{"norm_eps": 1e-05, "rope_theta": 10000.0, "schedule": "wsd"}
MLP neurons of a small language model. Each row is named by its layer, matrix (down: output weights) and neuron, and shows model dimensions 192-255. Each number is 200 + 40 x the weight over its row's rms, rounded and kept within 0 to 999. A neuron's up and down rows have the sign that makes its largest values positive.
After each neuron's rows, "raises" lists the tokens whose logits its output raises most directly, leaving later layers aside.

L8.down1,186,195,136,305,163,138,246,176,256,165,151,180,138,279,189,151,224,143,237,197,216,202,227,187,184,147,139,215,200,153,235,210,197,162,178,213,145,133,268,246,234,182,230,158,218,183,232,267,231,216,229,207,250,187,239,129,208,142,255,236,157,227,181,162
raises: "ity", "ities", "ine", "ified", "us"

L5.down19,202,164,215,239,220,250,233,199,113,236,258,225,181,133,175,168,231,261,211,157,231,169,187,208,198,140,233,176,205,254,232,168,261,231,130,159,163,316,194,170,158,207,220,275,187,252,133,209,160,207,253,213,266,137,224,201,136,139,206,153,204,168,224,152
raises: "over", "ically", "ook", "ung", "ov"

L8.down14,236,164,201,191,249,204,187,227,218,235,162,178,269,223,177,162,291,115,257,181,254,302,191,214,198,173,180,165,160,224,120,179,152,160,179,233,221,220,306,250,235,204,212,157,188,127,210,202,221,220,247,183,231,153,220,263,167,160,144,254,203,213,222,199
raises: "ur", "go", " him", "wel", "ura"

L9.down189,192,206,214,191,226,211,228,177,233,171,208,178,157,209,233,225,260,215,188,209,217,180,201,210,106,207,159,232,285,240,116,148,142,198,160,259,184,202,276,179,173,163,181,229,256,284,185,231,164,180,169,226,197,154,204,251,152,163,187,203,198,251,234,133
raises: "ura", "ural", "uri", "ur", "un"

L4.down221,214,220,137,146,213,171,164,192,244,226,268,241,251,163,198,228,190,139,264,262,174,269,195,205,163,217,150,138,252,209,186,246,164,168,214,195,160,227,185,181,155,202,180,175,199,163,241,183,132,235,234,156,199,200,177,217,177,276,159,213,173,229,186,164
raises: "ional", "ion", "ions", " site", " majority"

L9.down185,225,163,195,164,252,242,233,213,120,177,234,182,260,172,127,212,155,186,287,235,219,204,201,217,203,228,244,164,173,260,256,198,170,236,229,249,165,219,160,211,299,199,147,273,228,171,240,234,245,185,215,211,191,234,183,167,164,219,248,176,162,210,201,210
raises: "wa", "hara", "chi", "ki", "ma"

L9.down38,184,231,182,160,179,190,204,177,212,209,226,191,268,189,208,182,231,166,210,134,216,258,209,127,176,245,239,149,223,213,195,204,225,170,125,223,170,99,214,224,150,148,119,176,220,265,240,117,169,221,181,209,254,195,238,196,204,141,177,266,185,186,160,224
raises: "ion", "ions", "ile", "our", "ox"

L7.down129,214,164,229,194,225,171,219,241,177,262,287,210,209,210,173,181,157,205,211,221,258,262,199,139,197,190,167,264,145,188,181,213,220,159,173,190,271,257,179,239,194,203,186,213,197,153,195,185,243,179,171,199,217,233,205,212,188,201,269,199,188,273,213,167
raises: "able", "ably", "â", "place", "rey"

L5.down409,229,181,256,182,227,246,213,143,184,196,189,200,229,172,184,197,190,232,233,239,208,317,208,201,210,151,185,252,196,232,183,192,219,129,171,236,167,179,218,205,201,175,214,175,251,217,111,207,195,145,161,186,176,218,193,175,246,125,163,271,201,193,214,201
raises: "|", "==", "-", "\n", "==="

L8.down433,172,220,170,137,183,136,205,236,160,139,287,155,245,194,147,140,273,212,253,235,155,269,227,186,196,195,202,151,214,210,187,221,192,199,140,249,163,212,278,184,134,251,169,215,252,253,210,182,166,247,239,173,222,167,169,197,188,153,209,161,159,138,221,194
raises: "or", "ors", "ion", "ary", "ions"

L9.down353,227,287,195,201,212,194,211,214,216,212,233,193,213,191,241,219,219,167,224,188,126,192,185,150,147,124,151,200,168,214,208,258,76,239,211,245,176,214,231,165,171,213,233,245,163,229,218,236,201,159,184,176,223,282,192,296,225,169,215,230,161,230,196,194
raises: "ever", "ants", "ets", "elli", "ence"

L8.down276,114,212,171,181,160,234,163,211,226,233,110,167,205,123,176,226,214,151,121,231,196,236,173,224,177,107,191,191,206,228,243,212,247,197,108,222,208,181,181,234,244,154,217,224,205,194,216,182,264,218,160,183,233,237,206,269,186,272,219,159,252,285,186,290
raises: " April", " October", " September", " July", " March"

L9.down294,210,180,201,186,141,212,244,221,227,197,145,170,207,227,136,191,218,200,241,200,149,143,204,225,190,229,193,188,181,193,170,186,151,200,200,152,260,223,205,199,234,199,226,208,235,207,266,152,190,213,169,213,205,108,217,236,227,189,168,168,208,198,245,250
raises: "ia", "ian", "ya", "ía", "illa"

L7.down450,245,194,197,207,153,209,208,181,167,209,223,150,220,189,186,149,122,177,236,187,243,216,214,277,219,206,200,206,226,165,142,176,151,146,234,224,225,226,179,159,154,211,157,192,278,304,272,243,161,214,237,234,220,198,139,181,211,217,204,180,159,138,201,232
raises: ")", "),", "):", "\")", ");"

L9.down171,174,202,182,169,196,177,158,114,233,225,139,172,175,215,245,252,240,170,184,213,151,202,243,279,226,225,215,168,237,159,239,193,248,133,293,243,203,298,226,195,187,172,203,226,150,191,201,203,202,285,177,197,175,187,202,261,216,188,168,252,273,236,180,233
raises: "ease", "ly", "ley", "ling", "lip"

L5.down214,215,198,264,206,246,210,248,174,168,168,213,156,213,168,232,236,180,230,267,259,244,296,179,154,215,201,194,209,167,178,204,237,192,126,189,213,236,181,246,207,218,240,186,164,165,183,143,185,243,172,191,193,202,178,217,195,193,163,240,204,172,236,170,226
raises: "|", "\n", "-", "source", "His"

L9.down430,194,188,118,173,219,146,167,196,253,185,234,216,258,244,163,162,253,184,201,177,211,184,170,170,129,181,247,213,241,154,211,248,191,186,213,131,209,280,207,210,209,185,207,202,191,178,248,235,268,176,160,234,237,191,223,216,216,238,152,272,120,178,231,186
raises: "ia", "ius", "ien", "ian", "è"